config.toml
n_layer = 12
n_head = 5
n_kv_head = 1
vocab_size = 18922
norm = "rmsnorm"
norm_place = "pre"
rope_base = 7420.0
attn_scale = 0.125
bias = "none"
init = "uniform"
lr_head = 0.00712
batch_tokens = 131072
seq_len = 2048
doc_mask = true
MLP neurons of a small language model. Each row is named by its layer, matrix (gate and up: input weights; down: output weights) and neuron, and shows model dimensions 16-271. Each number is 128 + 24 x the weight over its row's rms, rounded and kept within 0 to 255. Numbers have three digits each. A neuron's up and down rows have the sign that makes its largest values positive.
After each neuron's rows, "fires after" lists the tokens most often just before its 100 highest values on Wikipedia text that the model never trained on; "fires in" lists the words (lower case) most often at its 100 highest values on Wikipedia text that the model never trained on. A number after a token or word is its count.

L7.gate717:132129146094127140109147197152138089128116138145161124120140162129162119134175129129125138087128098102154123151143137126143119117131157103115172167095154165120168130126159180112134112135122147164130178130175151176131151100141161127152138102120134155131143102147097136147123126153110119128188160128114144117168127145109126170096132128093133110143147146138138147137144106128138160094111151142115121150182096080112164151144120144151121100093156132101126105144157141091106100111160096117090126107139142120146145115146117144130164128157105141148077124118159126081136139117127053168152143173156143117180086141123101129138177098173147153113112150124134113107121129103134128167127107164122130137151138143123131107126118096128162115089148098093113111104112126186102123097131079
L7.up717:104120140091124166093123152150122122120111178151127129126111140128110134114161158119139116088128098106144121136131160125154086124127178110151147132148113122132110140204140150141076111149158180141123129149127155128142161144187153150104157140125136121113106153179101114150086135146162115170149109146065156082124136136115174132161095119113123108120119149126170125110114160170113154095123131112104103109170124110144123127140127151142135091080162118169136118166140145105115134126134093111118151143151179124173123148178167105082118109159102197157098135086175097167130119118137130132150125132141137171170145131138097133152121147155110121145109138134134120119149153156144159109149134131133142133125150127139188151091128121095140118158132102132113151153092148107105133109119097
L7.down717:179080120108145120133134127138126160110144112122165102122117166114139123101096111126153163113151107087141129129146110146162161136110106111112105104116121098107120137160162092125118098130170187136117134088108148134113101134174144125104088131129160158139183126179143127124133136116114128152136140103131158159097186091139158108163122105150096144150159125149174122095121130153128109123074140113136108116137133136065150124125141158149186163157139099165143111085127146155149153116133117129146112146118174110148093148093126149074114136133122109104148168146152124130150106113129170150181173114076111158139172149066130101130090099129153113144124105102133164124110099119112128136099140114099106141125126167112138141134125161112114147075144133123130156133103124157161123162107135
fires after: " " 57, "," 11, "." 8
fires in: "8" 36, "two" 13, "9" 5, "six" 5, "three" 4, "7" 4

L5.gate522:107136152154147094120105090083172135156129135147118123111119123099103113087144100123140148132127158132101140120163116122131132156146081098133116115126109168115116105157109170097126077132112151191166139118191105136140122117158108136131123111121159136123141141131153125122077187131109139108145163100136137102077151089077170132086119115121157136146117140087121157125133145161115132111089122143147109129122090139139105128138122129180143080094176168129133143090112098121131108146106108120086130173089124135108151125106104136136126120169099110114127161102097100128098128098143133166163125118151126128078192066126094138125181123151119121143095139096138116141114153181114137131119127119117117138147145180117122160126114157146165121142129164136098099126130132097160114127147128
L5.up522:092130130102141111179116123169122113082126172142080139192101145120120129127179136110153122128139115122151102105160109153138139166164139104138107128134136149139101160128120121116139133174138126152114124104134107123150113146089093121145120189093141080092111140084177148098128141126110112108171149082092088096114124133117082115179130105112125168158136164164145122078130183150100152142110143147119131130120154130153101124148096120141134156093158101122115132106129109106104118171117121070164139140118144132138128137115129164143078152128165167099122130105145136132153109135186122117153117092150117146097178152148119130114136135125137141159146120117155082132132127113080132116125126128118109134125103158119108156120127138151097112129126165112153134098081157135161112094169123
L5.down522:118131165098110116174174131100169097075127170142136142079149127081114138148134122142122150131119109133135116098146120114110111111112130130105174142123181093132153121135106117107151115158121150112162152119144122138166122141109141147099150142111106107136127161177158106103137136098163120119160145097127134078141117103088129178167087123087138141143150095184150136135149172107098111137118150150088134095149144124123155113157070110128145118121163131086134096123117138145072121142138139135144143141127114138116141124112093138137123165114129144152124132153136154111128106124130107100149130174129156183128152101135089139065124125131173135167120131136114152133121093082122132158136136133137156133123147135108120130115118191155134102123119156129125123106110122186149118132155148
fires after: "." 40, "," 29, " that" 6
fires in: "he" 53, "they" 12, "she" 10, "his" 6, "these" 4

L2.gate690:113069135153175112128146121084111122096117073119108164112116139166116153103116135109119154068128106133127127097148122099143117106145084120172138143146147130102113131095166149104087132112148135112094156163111116101168142140188138147139115130114150151135125130107137073102146089069140110109133103129174084131118107094147127128133141153115125133173109122126118116128075136125115152125151131114162132124127133087109105150126163080123107116144099090173142140146120130143078104155129126185135134141154135171137140109170125154160113144173100129153161133124108127077119126104146115145168152130121115107093170119135109097161104140164127130162104104075092099127151182176137128123094145158121116125174132115120154139113143158147140104109141116160107100114103157126131094171117117
L2.up690:143124167123107111123157101125145136105136135146150103064142103124104136130141120140110132098154160127175107129120100119093129122127143137105137091109166124144114101143137128140146169111103144112157107154123133116154125119128106142110124133162107126143115158083106122132134103117098111118134119110147141112138154129106187113137174148167111098145136117146164130130157145126132113130178089167133141150128145055109099155104121119129116126120147125146083141152144092140164109144126144157089095071115131144094128098176137125098132159123137135153087147158122083127173132152145098121165144070120103130136095100086115085073144187148079092123074106119121159147118116137143114141100093101160118158124151137139097082119110167172112050103110130135149146108134142131115120162128147
L2.down690:112147101151107106101146153111109158153132179176137100151133116135119132107108074066121152193118112146128155152096127117121144169132177135117163073155153109099142114142171123125124130156097120138117179111122108109128115082128107116114103106158146143159148122125108161129100098085097097156144138164127130119091137135162099107141086121133181144100118110107137134202133147124097078159113157123137169112137085148117150115162150151114108114097138103136108148127110138128148163121152122148109148133131154123129162095101121121130113092186157171107102096124158118128108134124094145147129124156146153153135140080133165140111104128145094125118102149183132170159162125138120115099142090131125141142102161138142117142147175133142186121152150140109149133135177135150114149118136118
fires after: " the" 38, " st" 7, " de" 6, " a" 4, " R" 4, " all" 4
fires in: "first" 26, "degree" 9, "range" 7, "few" 7, "all" 5

L2.gate186:124086157154125129127080097154176148108125117127151136129112128099135125135136174071107117151164145154091155136137158146150164109137128085182133114122128096120118132111068149133133130130131109132134198142108124145145149127128104164116160132157145146134140134110133117124136130115106095133127135096112136127099150143089125110167150155119145090115164102122126125122151144129169095102106131146160143140118067134137124153091109126121160112126182146143112122158134148135085094119117147115133100150165134127112133161112183194168132122152122095190149100113102093143151143105081143072086127137117086140115123171130105152105103157130153150125112128129115093166146121158138163141160115169074145116133100145163150125139083143083123127087167139092133138079135133151113111129140111
L2.up186:144104111148152117109119126144163133139146124089124142085147145134140112173128124129094123097129132120098120150118114121153129159112142109200113136093142097149087155116063097157117139145140125161072151138119104136098109120123091082138104133163123117134165166110119114140123141101109094161093103094117097105156123135096102138138155113123116105129150152106108113105179089161142124142124101119156119150132108100126155150149120146147115115152149104118117141117147102124135093139134110141128115150104140193113116143102109101146104093142111114085106102123136120167117161116122166104131145132187109104103151147141099097104114105113152110121136156079115141116119167138127132157114135155148093109147180194169188139114128156124127120121148156144168149158089144119150112153155158
L2.down186:162137136170103135127134114105128130125081138164100135127145128085108121095111209120099099119133131144117143167112170106089145162100082072145144160143142101138140124138123120122100109125110103123095182140114141142121147096161141148123147141156141131119102134130163118103156111154100148123175112124090109108108176161112146138149129150134129099143132068142119128150139167133109129109169119142137153102165062153172146110142141103088137144127148118117156134103159122127104131140106114103139151123177101141145147169113132145147111154138160096143144127106101088156155164100145126129121129111128119143160131146130121132066138132124123122125151084119117137128129126101102162083086133120130135105136127155120130116089149140119171126113141148061113159134130127161079125110166103
fires after: "," 28, "." 18, ";" 5, " and" 4
fires in: "however" 32, "though" 9, "thus" 7, "but" 7

L3.gate443:127130100123153130138113165156139160141099072122144142103125108097109139119150076124105125108120102157139141082150179135136181133093146157181141090102186123113124134173115126139129134175143141110116123088156165056146124146094139144185100088133146126102140167099150114096120139145156133140128109124128099114086123108131115124134128098130111121116139099102121120127140141127124125107127096140143133140103106115139136174105126143111103136104139112147141144124121102189127124094111121172109119125114111170140117142159106059105108131113130075123148126112112168140119113109121108116165146095149106155139109162119110155131129175177110141096119100169109140128148124102125125148116109078171116117103093092129146130122167152136140132098124170124135150138135131144198084149142114
L3.up443:114106098149133103139154153161153104115102095207118143090148135118128112136130125124088147115128135141125152103111140133133118117169114136152154111138175126105125139173087120156106158172133109147123145114095112086122106161134133162133104123123152146104111132141143136137145103141098101107166129089138109152113123109128134114111125147157111117108123136114109121121147154121115148137160118072124090160116137133089168132146157108133114123147116142149167111143136128158175140130080136152109103127112137157158144088162121103151065148134135091126174140178129100113108092101079117134138195100120099147123109146133130140119069157154095154105110130144103138158155102094090096090088108105151091136138087097144102119134147143103124084106097127146125132121134119143184134122130108
L3.down443:126109122115175144104109121161147079090158140179132096134115140126139107150149104126141181120144133156133162149124117109149113097110118155128124116146153138130148174141141107118101128155100118128158153107094150142119133145178109150107132095167132145135152132102087175108118140137120123109174076137140154081173148164074130095154118168126127116096112151115117170135080138103097149141103126099104130138152172086154158133132136141119135119132084137131091178108113091145116127091132129121133149133128132124133165104183130119140112121116097101123110156134114111102135131111127147076101092115110121111117094165119137146109120146147121216111119146187141098161106156089113137117139121087130126149132132120126099112126131139143146127119117110102127091108136122114154149123122101
fires after: " the" 55, " The" 7, " his" 4
fires in: "following" 20, "last" 15, "final" 14, "next" 8, "previous" 6, "present" 4

L9.gate760:124103119099077158159142130112136120148139176170116108150104114127140084125119156102155123148097135099095136131139176136128146125137092132124131142145088119133097149155105105114151102152130157142154137157134130150150131166175159092129117102114124132131183137113122130121063137118147144132159152143109082119096127120132102125121133173101155096124172128149107096172090131190133148144140098141101099117069149126129121099094109135164113085139095135094129085134144125144114140097119114081151092076130165166130112120149165137117165166159121135147140111151112175124142110116145122147109107132167107104103129145123130123137082118124137156147121144159133124116118154129087109130120171166135099151173124156142155131134148130117149101143135134140125119136168117122119127137125154
L9.up760:166132110071146115162134128136136131062090126143119115140111078149135124145144140091127113124135173141100084170110150108096153139118132107163101115164111110132151150074145111110151159143151087185104122095141178127123125108140115123126149150107105142083123151145117061168119113126151151100094151112132149156127105179140124112068128166106142150106102131108143145119154124112130118073134123116145164118138134143151116137099128116169129123136099117122163082111144171130173143168082129129135158134140121161106099103116155115107102110153102122122112113075131127103142137125150145145126156133145119116142162166092122149102104111133130121127161137093105150130124123126114146150153152155116139096107120171077114137144100104142116087147108151104145156135126136130147153146165150
L9.down760:092168081151034116106117138090118130130140104151138164127140106133116169113153104143132116151126137102132147144130099143157129104150141144085142144068153093152125112133104138124131112142147160129169143122163133124125118140136069160131124123142121129123099072141127133093137127133132145123140109098085137157157112100079128156104132103146112145134104121076114149108108132068155110153113126134151123148125130110125152107130158164148131117144153142081119126106147138112137093106146145151104123144120126134124148159147159152157105114123127188159137150176136160109135120131115123161080100164114130123143151118099117177142131120142140148103146129151171111149145143097082175107124095097119121168128116107125091114135183103167146189129135090151106131127124130122145151156110115
fires after: "," 34, " one" 23, "\"" 5
fires in: "of" 28, "and" 28, "but" 23, "both" 5

L2.gate353:147156120122124131165131153127134118160138146098121123114139116140142149123132110129095124123132145147174068150116157143075133142148120111164141143100082147146120121100151127129146163125153137139128129117077146147143105135144117154099111124171153184159127155100121125100115127131060123159145148111115134151135075125138144124119109113081153192142149120111145083134178151071132103106134120137120101140138078115125119118136111170112113114123070113105110173072100114155120136116158087149136170123095112113152093151129125145133158123157147111130154092087144118159129100137183085117095143136144097126136122087113168120104135118129165107167100127135147057156170097113144142133131134153083102111124110162113106091148084113091101121131134158142149127131118094115166140159074119
L2.up353:122094109131125145160090127108157155128122121120135136101141141123131120140128116138126140154121095115125102141138126131143112109129131119162117085116138095163074163129143139132136100101122113160147135180106115149116140102114137109069097118155141162105166154142155064130168111111122120132130123120128130165135170137150116116112149117105143168162087143115113110141167138085142120087124137129171107133123121107142122136173107151110130134127106113129122130104124125135133124114192098125143091096120116155124162116161108131129138089140103093139140073163152120092129187142148126137153164127127135100162147093095138102100164111125125130112124160097116045124128123106139107136105123151086128093125080167097157145121155119116156116073121148107122102136156083160155089071101090
L2.down353:149142157104135131159115124105152167081112165098167120133154110115084113108125176145140156127092145124084147134114099118153101135134113158165108170122181128147130119124132121125141142140160128112121134149151156102144113104111126153164115112123133127120154123181183094141137098114132135112120109141111179121094150117113127146096127158143092108111113182134110089145145100075126112173117112130077115114132127156150126160164121149139148177149103189133140128118132150176143127135065167119133170111143079132119158161138109161144089153107068134108113146154119113162124135131120138142147142137128114129129127162111137172175121135117135147161148149170107098133129126140091156117151125138115137135109120103125143131169148117112119130176116151047104150131108099128164128105111163
fires after: " did" 19, " (" 9, " do" 8, " could" 6, " does" 5, " rather" 5
fires in: "not" 51, "t" 14, "than" 5, "and" 4, "also" 4

L2.gate57:130145158109162113097136116137108096105107179110142120150108115090148112143102126123070118161124133164088108127162146113159140153092106165102179145146155141147148150112113156121160146091103125117106084118083108152110119046096136131093137133079144124169134120140136125120110114125136138088131115193123119103148131095110129126137102131114079110125129100159140136129119150162110069105142123130122118131128128126130115102083135082098131135099115098089107166147127156125113110179167134093133139137144125093078149138146106113157101151115118098130132125111175180133120119141144157135129114173105128085128111114095137127145141177131128181170120152105102139126143143123113169120090134127138124138117150153149186163149121136131137150177133090113152134129137163124134079110122105
L2.up57:161148177130133122155102118119111143092119142142141153114142117107119121116153142122075137125098114103124156111117101103115121133140131119135134137121093128168154109100117165126098168137152138147145105176137184133161145149127111129100093129130099132141127123111182098143152096144149155120086138106145120136139143162149093157099133103122151146113164164139075108124125105113111199111107138087064119124122141135102109133106137140115119125118150163141082131119155156172143153111097123128141143102129143133130170120138119125103113133103106167130119172150161134096104120106119148139099136129130142115154152162175134137128108136109111154130133094096142140130152173129148151131114099128126122065124139137118129148145104145133121119155171112106122120154143141122120144116076103
L2.down57:103136114141082129104145153157124105126138101098097139115148129155122134137125057143120107068081135105132097131101135137151125130180123117154149100086119105112118126112148127126087126076154114125102118127160101115128111085128180149134155145086124138128136126169121113087111136145136110117154130130111156160123126132144135143152153130142143157105141134167155086148134117124123158106133172146153133083140170127128113111169112084138141158167106123146182095115130124123109114112119142114077098184113154154134088139096134112100129160110179157083151103136117151125105135122093108100136137091137128118141089137099151135100152116130195094136097177151132138107086143117123071126134142137094117176163096141100124101129142135150113108143096135120112123117121124166117113146175172
fires after: " " 47, "-" 4, " moved" 4, ".\n\n" 4
fires in: "0" 51, "when" 9, "into" 7, "as" 7

L9.gate330:115112107119043104133143185109097120134128129103106141113120092114155094101138119113128121167177146148128168129115159100121106108112143152128141133122146123073140130126167129123133070142145150115153107128164165086128079111134106154110100117102129122142154107119092091138138132172099147144151110101163157172155079138135134092136132141157154112124092151091107136118120086156117116126157127163158138168119146112116075151147164136097159155127126147125164126133154143133114156116107133101138104117152157118135120127152115160135131113121107163128126113097114063176140128122117145119139129083110144136122138099107096134199127174115118152104109133175123134138185128157120130091131168179145169126120114128158178169129140159175129132136124117145156145142139123111139134123071086
L9.up330:166116137142110133102096120164133164154079111137143140100119101134126082099089104159126176102133162105136111105167125134129154122163159120157103095103153123119146148099086162104123170130130123101103132128149111143151112149144140152149161118121134120143098145167138131103134130126161099167097113148149106134140116078077133103127084134143147141146182117130086149121144078132129120121148099103147143158103144065104102113118115140110115119138110162131098092114103095124126150150120124125118140152102096135150122120140138073107159140102143099130158114113112122115150151150126076127089136173084119134167131139133155111138089134086134143128141145084168119137140165155130120096151135135122122152108123149107154151120141120131119112122139112134136128117160125186131169103179089
L9.down330:135115135128156126130112150110137115108154133162118133120146144115095087147113107139152147095133110130085144135117077128131154127129102129099118181130111136138140130113144116145142140112152142169114154092167111108125153138147092102138142140086122071117166114121125103159110136116155154158095176132142135138165137126032112117114152084127135097132087144130121124174134164048116164165140121141106147121111146143128100123115151092117138124154108118114165098121095163085126137084102144131142122170082147099131147123077127158126141119151134122123121116108108125129099110124124135121127152182090136129112135131142129145133164090141120080116119127145133138085120157154097129136142132082158150143131109136104069118164097118152103124132140118125121137140144120150145133164075183
fires after: "," 59
fires in: "who" 22, "a" 18, "the" 10, "an" 8, "which" 6

L2.gate429:128117173078119150131154128127115119114140117107102128163137138168170131124136164124156094110122107152150137079137166154147109132126145139116135133139168138113137139116178135172118147074115106126109121144160121110130167118132065126115103086098103145183109142120132105149176099160086144151158141159134138134130148137138072142127164093135135142119113111122086114130090149151126170126143057108111154099078146113129118108164133126126127125113127114152104111128096087143155113111149165167139092118117100118134103165118093142118137100155170112159131106117078120127098101155141151123132092145129122143120096147183127116091119083105075074103104115152151176138118108126148141159111134139141125112145079084101143098114192131113158131104119155140098146118121127148125170105142165
L2.up429:164135128092118107131147129118106136092147160101120131137122169150133078134127130131126161130129107113132142111161142173138058124128150123116097123119133131106155111085145125084108144101113126108148131164111149111141075119112103161158109119123102120132117107124119114100152141179130155104115137117201132127170147145159128135144138091092174156096115116154142136121103134149148131127151139116103143130081155097122099155085130170127112129169090109157120103132112118171084164102133181144134080118120138119096154125159111136101107094163133117157105095117130195081175140117123146125130138134135121120149140104173116170113175105129150083111088151146126183133115153097192159120086152155132123146092123109141106115118141127113143149137153173116150128160125162114136133117141161
L2.down429:112113107146091158065123138136130118117126132097164165100120096102101180147134147142086106098102113113160116107145117151155094153145088080099164071185109124172135134117140114113153120104146121133143123118124164107127138138135098112139118186140125134105096115109102148117131148131137105130137082161154120150099121155150073118111121137123120105129144130147113121169123133150093156181148126143163144144121120148148106117146129180109096119103120140134121156172163095173152158155127145092140104095162171134106128123152116130110125179120137101129122144086126158099142108139089123149100097113133119128125123119117151120166118130095116131119145112127147158125135141128133161162111169137099075119128115133124085171107144115133136093092156160121109114125128116132141148124088152
fires after: "0" 45, " War" 6, "." 4
fires in: "from" 19, "since" 11, "1980s" 8, "to" 7, "warid" 6, "1990s" 6

L7.gate628:103099114130160086107124152159146102146187123151113130140118136128115147161141158107125115122104117126119097153133103146153119111117100114124118143128148117121121123158134130125130139146102153127157139128113175142159130165131132131168125126123149175163156125098121154153099122074146149124107147111152142130121083165059158123111129123167101090095143106163164168137079115124140125157111127152174098128099147106118124110190122136133112135088138142120118140136132139123087128125157151141146113122080113055118130137125112134111117123114119118084129195153148144132130138142099116119107098137115127143151154159137122155130102141077153136159131117112131158108151133146141106138094084139123085120137163147124121112152095165151135108117132133133188158132146154075161114132111078
L7.up628:096114142131122112071109162123142119141118155107103114088113157150137120165099114104125116132145144174158130093169082076137114155120126134070122147124192127136132133064123148116142137131148086137120108138153083139164118139149122160142138085103152121166124166148171130102110133127122134101103112136116183120121072181143166152131153161121091137122139123132118092128112122129122113182120135158122119145133125113089141106130148101149154093101112157126121132102136121121185135155130136143104116140094128163141141126134098079082142111126118115107117162134159107135105098111141144141126142161135161147142126111131143172110124157147120102123102109111111118121147100085115085138091086137124108119150119157110074116087088158132151083126102095080148082112136096138191149140139088
L7.down628:144157112149121123174147160125131129144094118115176148168114156163053119179151128132105128139116135124124118163141144121137134103109111181118143118102114149119088111140133107139154150115137155123126101145146167146103136116117135091116112115100127144131143176142142150134119142091095167092126130130075091152116143180077113129167114118113169134096161110108159196146150128119110105101101115117126145093145152112176097116135167152115085146107145137161152168161160104076093099124092140173157095145157130112113112128154124116099097160105135152104162149125128164139142152126093143154098103078161156119097109126093106101140097088138126134124115122130114132147115137121127145119135106153139112139153127110155143127134116081137190111120109121086111115131122101125109128100101135
fires after: " the" 57, " The" 10
fires in: "first" 46, "only" 9, "last" 6, "best" 5, "few" 5

L7.gate392:125101131120127118128137136174121102176095121110103128123119080138143091140123111086083162104126127119130099104101115107128087138104129144137108127153109152121101160086140118085088127113096158110116144176099108109156136122112151118182107151125082154114173135137120153129146120148177134134157132150099105171142157096108130130142113147127152065120161180102165124129123082147089154100123145153130101115152139104116130097134162147123115196106142147108071147135147150132097137133154146142118136183148113115151143119137125128131131110112127130127058122139156145104129106149163124151127146135133100111123115139127110140124115125142110128089119142110139159089159119107166107145149130157149145155163117172124133112137140104123151066136122108083152137162133130140162111131150115
L7.up392:128121116106081135155137156112142123127121092154163110138130108115088089118119108109121101130154109131135085123118116119114093091114149129079147134138138170129161142110111156144112092102186199124094135135120093095126125121100161149154099081169113118146096090124089106104119134151125198132136102167108119061103157109123097132151110110132132132120093152148143097162149148088147123133109090136145134104104118127135173115110110156138083114166111177119172142128104107151151125139122121152121151095123061092113118183120154125144128129152124147118124079149122126109131169116109152147111162154133144137143117103146124169129134173152141148159125131141167136140149127092131163120116109176110090154104142123125111116121105105132164123118103147137086088138109132131122141145157130
L7.down392:118127150122123119128107119182074085167085128099143109161136129134104143140122144111113140162144129093172110124096131150124118110134114134143125136126120107126153144145136084109129162154096139113128122095156135134123096107132148165148152114147122147144097151167138140200119108117126151145144087162136153104101145127094141140102140117169118153125142132107109136116122165135107125137126104122116101137112156178161167129123140144131108123071117085131109150168121109126128205115167092150118128140160116117098112136127122147153079159140107095125139116105129176125064097127123119085120127152077146076167130122104122100129161083133173146141143141139114142148133131150108122134072159148164116109111136122134149103136105175079130143127125097112112076121150120162099144138123170
fires after: " " 78, " (" 12
fires in: "2" 26, "3" 24, "4" 15, "5" 8, "1" 7, "10" 5

L5.gate821:143138111133119120141147129146100107128096138176166162105117136107135110137152135136136148116116128140076141097147148141159096144106127105118107110151118126123108094109110112159151121116131131110123164114078105149126139164108127095138102136089100105115171123122105109122157113089087171103140117102139150148139116107151082135137057114124148151116123133163117114124103165117099146148096125135143097121086121142116135146143084116115139149143158148120118109114170173142095194117136141119126108114097133142129148144145173123127128159147104090147141096174138110143058107158147136162157147109139146098110138081122116158101112162112137114072127138117116136122102166122131152124124164139100154165119154141117088118100099111126139100104112145127139135206117126152118114105120088
L5.up821:110117168082092146126085121102088162099125142112120129121141165089178104131115119108120097144132165137148117126139103143099140150109147152084118141117106142094154157119140138102115103080109110144157095119149157117130120092196122162140114120119126109126158140095156128113161120159125138135165136134067165115132135139127116160117120178095105089111157118096116150127086085118131139138087128175129131162150123090161121108110099146126094063179132103147110122128131131154137090148131147134150114099189132174108080144143177108117157110141162088159102141117154120121143122122164167104104133150132166120155166155123091121146156108096132155137102104149109152133153159158131101128201134074114101145102127144125157113138136137124134139167138095111124112146125149123143139136093094
L5.down821:125103090095113139077133149111114149136134147066159111156101124117111172150151108151135125107136122135129114157115097130178140132147145122137123151126081124099142125112114131091133109108159156111131128125151132142131145139126112150153153101118159182138115139100102148137078142136157098110092106122135151102130139168137146135115148148128114113085086114098128138125123157113165147123155141177135139159111080144105166099150140139110124091133136168138141091131132140085112058090128135140108150151168141133157114146122125112135156105106127144130111146121148183151122137107092170120073115128128146152117087176146118073135131169113115103103124158132151181134136095087097145133128122135118158119138129150091150150147114124098093149136117101131092125100095114102203112154093123
fires after: ")" 38, "," 18, "\"" 16, ")," 7
fires in: "and" 93

L5.gate786:131104079085105137138100114193133088118098106158129155155128139118147149138157108135121170148163141162133099126088120111127059143099143142114079115149123120144165162155116177125084139173093155132115150102124085181137155111137136161148098135099130102112099100101117154122121141061126141112138121131112151104091114096142167154158155093110134188138108152107112154126151130108126128094129123110138153079107102156148109118153134094102131145098120171118115133153150127123131172125165131139132147147122126116080146176153117118141122161150145094143124142161129113115063150101175114127132161120122167154148173098175125171100120161158123126121090128100113134121154132136119109105093068158122127084148101150112115149134123103124140129148133143134133158137120164126103105085148133
L5.up786:135116149164100119121089154152168147140097097098105149103081109159134097086115096104114123128092159107091093157137130120154138114098189153153126109143095117114094154156106131134103116144130122141128138158116122137163116176153139159175128108112132132144112149141100186096100140107112165139147113157132113081103122166160119127113138118174135116123108138133139167161136126107117076132128101139128135134154097115137119107146137127139136080105127136112101088105115114149172110186083154112162098119118115163120140058133141108131135126081144079131132153116118090123119152085139132147153128103124065129145137151123144125142102139124144120123120120088136085134158088144120143161078117098108128100156106130144113116080110131115112073137142115110104112140089131130133107146120158
L5.down786:112087150123155160170136111129141157075150144138139156179135118142141110088121177121136154137171118163093132130126096091142110109128114127097096066130186106133104173131138108140117128164133176128104088104087087110119128160135133151163143148132113122126105132127156103119156157108159133114118098174162120143124138085214121107123131118133095147131130151112114104161169121133138151116133121153107143108162105134084131119147098109124116111115167160106094083119127122140144167113147078122141094147108090119142121174139140165093143152122140123146143110129082139132128135164172076112109178134144136144138180100097143077123139166158123121151135167123103139112137124122127133070115135142210098154124111098131111116136144118151146112114166097131098119138138150149120089144119113
fires after: "," 72
fires in: "with" 58, "at" 22

L9.gate816:101177127144130126117141130182131179122122134135144141138134104072137112095123119098144103137134135153115143174071134097132135104130152162088082129095125146137102142108114159159132103134138135132180110112135139140144169146149084102149188121099150080179133065118102155113124168117134130135138125121113109159103141136156114138166124142138139114161100104130145159130156129130123122191133125090146118090114109104165143093112141144144110138163092141137168105066159136139129137107118126084117131173154093102067134197140121099125125100165126106116140132144107110120112110106164141133163127161122146124147159106101130109090150106139081123160133125146134159125137109110130107090105116098107104196143106121127100131102109091130099122154147116085105149120093102137110097137121155
L9.up816:110138135129159126116155143141108170089102189132090138137125103110150073113101108127121156139130131118151159163134140103125129137142133124132097150151168125087118111105146116126141123155146123183159142091131155126138151088127093112140122100137126092187156073088140091153117138155156146142187155113085114119170101078149170115131117125128141154177098088153151122128182169177097089106110145129132111138164142112130142130110143125139132122140097122130131104113160140146145127112131169136145151147111068122116144157109131127164171162065139112147105147162114143110098095123110134098157126104132144141159149135153122137068144115149101118152153125112122136105129089107123123117107139161169123147144116121097104152116125121090155130132135133088137126143141104144157147132105123
L9.down816:178151138150071123106139154140137138145138175142131123158140140108121109129121108145127104166141163145090154137113132092139110109110114174124125106084145133156122147091154121091111087154119150117118126108114125099107138104137078129158173119147145081159158161107117103161102158147126125125149082145140122168129086129107101135130140140123131121139153112148129149140112108136134094155089132110096143112142131116138125126156124143096155149171128151114143122072142136125115145085089136086151115087151159126135095117142114141137124135171121162100135169132104176143147090105157127176154174146126143130141147110105155129117194143106127094169128155105126179118169111141155143101172105105092107142141103159158124118147167136160091153150106171148162131125109120111094140113148126
fires after: "." 50, " H" 4
fires in: "he" 53, "africell" 4, "hua" 4

L9.gate374:109116118115138108114119147120123176111117128173140091107134087118109115102129161134125158187122110200159143163153142151104128080164097143117124145101157109148095164152104139153120143128124089136146086180149141121100119117129098141143099110132129090122134155151072095104126096159136148120137132097131174130116102120168139160122121153092134113084137133194099143077141147122137106086141150175113134120139105133133120116158113108112118095141132136123104116105120134132117160131146141156148159161160149124067158161118102113116087078109107108103098137125161159084088111120129123128146114111114163165154138119124092137135121081161126129182107105137169154134129127134151130082150099102116129137100086169140156133092135150112180155148096142117135151122135123130122128173120174
L9.up374:169117094147099140148111162122108159099134116123160092108096105114095120136116091156105142196137134114125153180059142136072151122129147181102118151116153134119103143193121132127125174078111162140110103128102096135125141100103140143100137154168102083129108174091141130158119141122130151093146075090083126144127091134125105125116135127097154130163086164159120132151135126107152120116139113109163129129144109135129136149125117140143100126097109146167122096109127118129133122149126133141161120138120154146117103110102096152123149103134117094095085167118134183112130078098131118122148134126098133161100136120104117107155136154085123108131087092163136120133110139157152133085133124137086133111092102139133094129115106119092079151115148118143111134139149111099087143131109137
L9.down374:098119101161155113122142137140148138093105148110133132117145174100155103134125108179117146096103109171152120095168121148143148125157133117108126085108120097160097143138112146118134141104146128122115157084124130141091113120119099136155147136075144144174165118109154122161154098120133126130142088082138120158094107106027119145140118133128108092109132114102153051096151103089137173104158135113107127138134140130170113169144141135120133113112130153109082136111104161105121127121124132107104109129124110139145124076135141140135129106111105133136137136096120125090126118132127126076170155143130161162150130115099114140100075114119134112124158119133123121132115136108145118118121167111086119139102143081124104108107124138146065127116148120120094120142143128129126154114150162
fires after: "-" 19, " \"" 17, " The" 8, " |" 6, ":" 5, "|" 4
fires in: "the" 35, "s" 7, "any" 4, "a" 4, "last" 4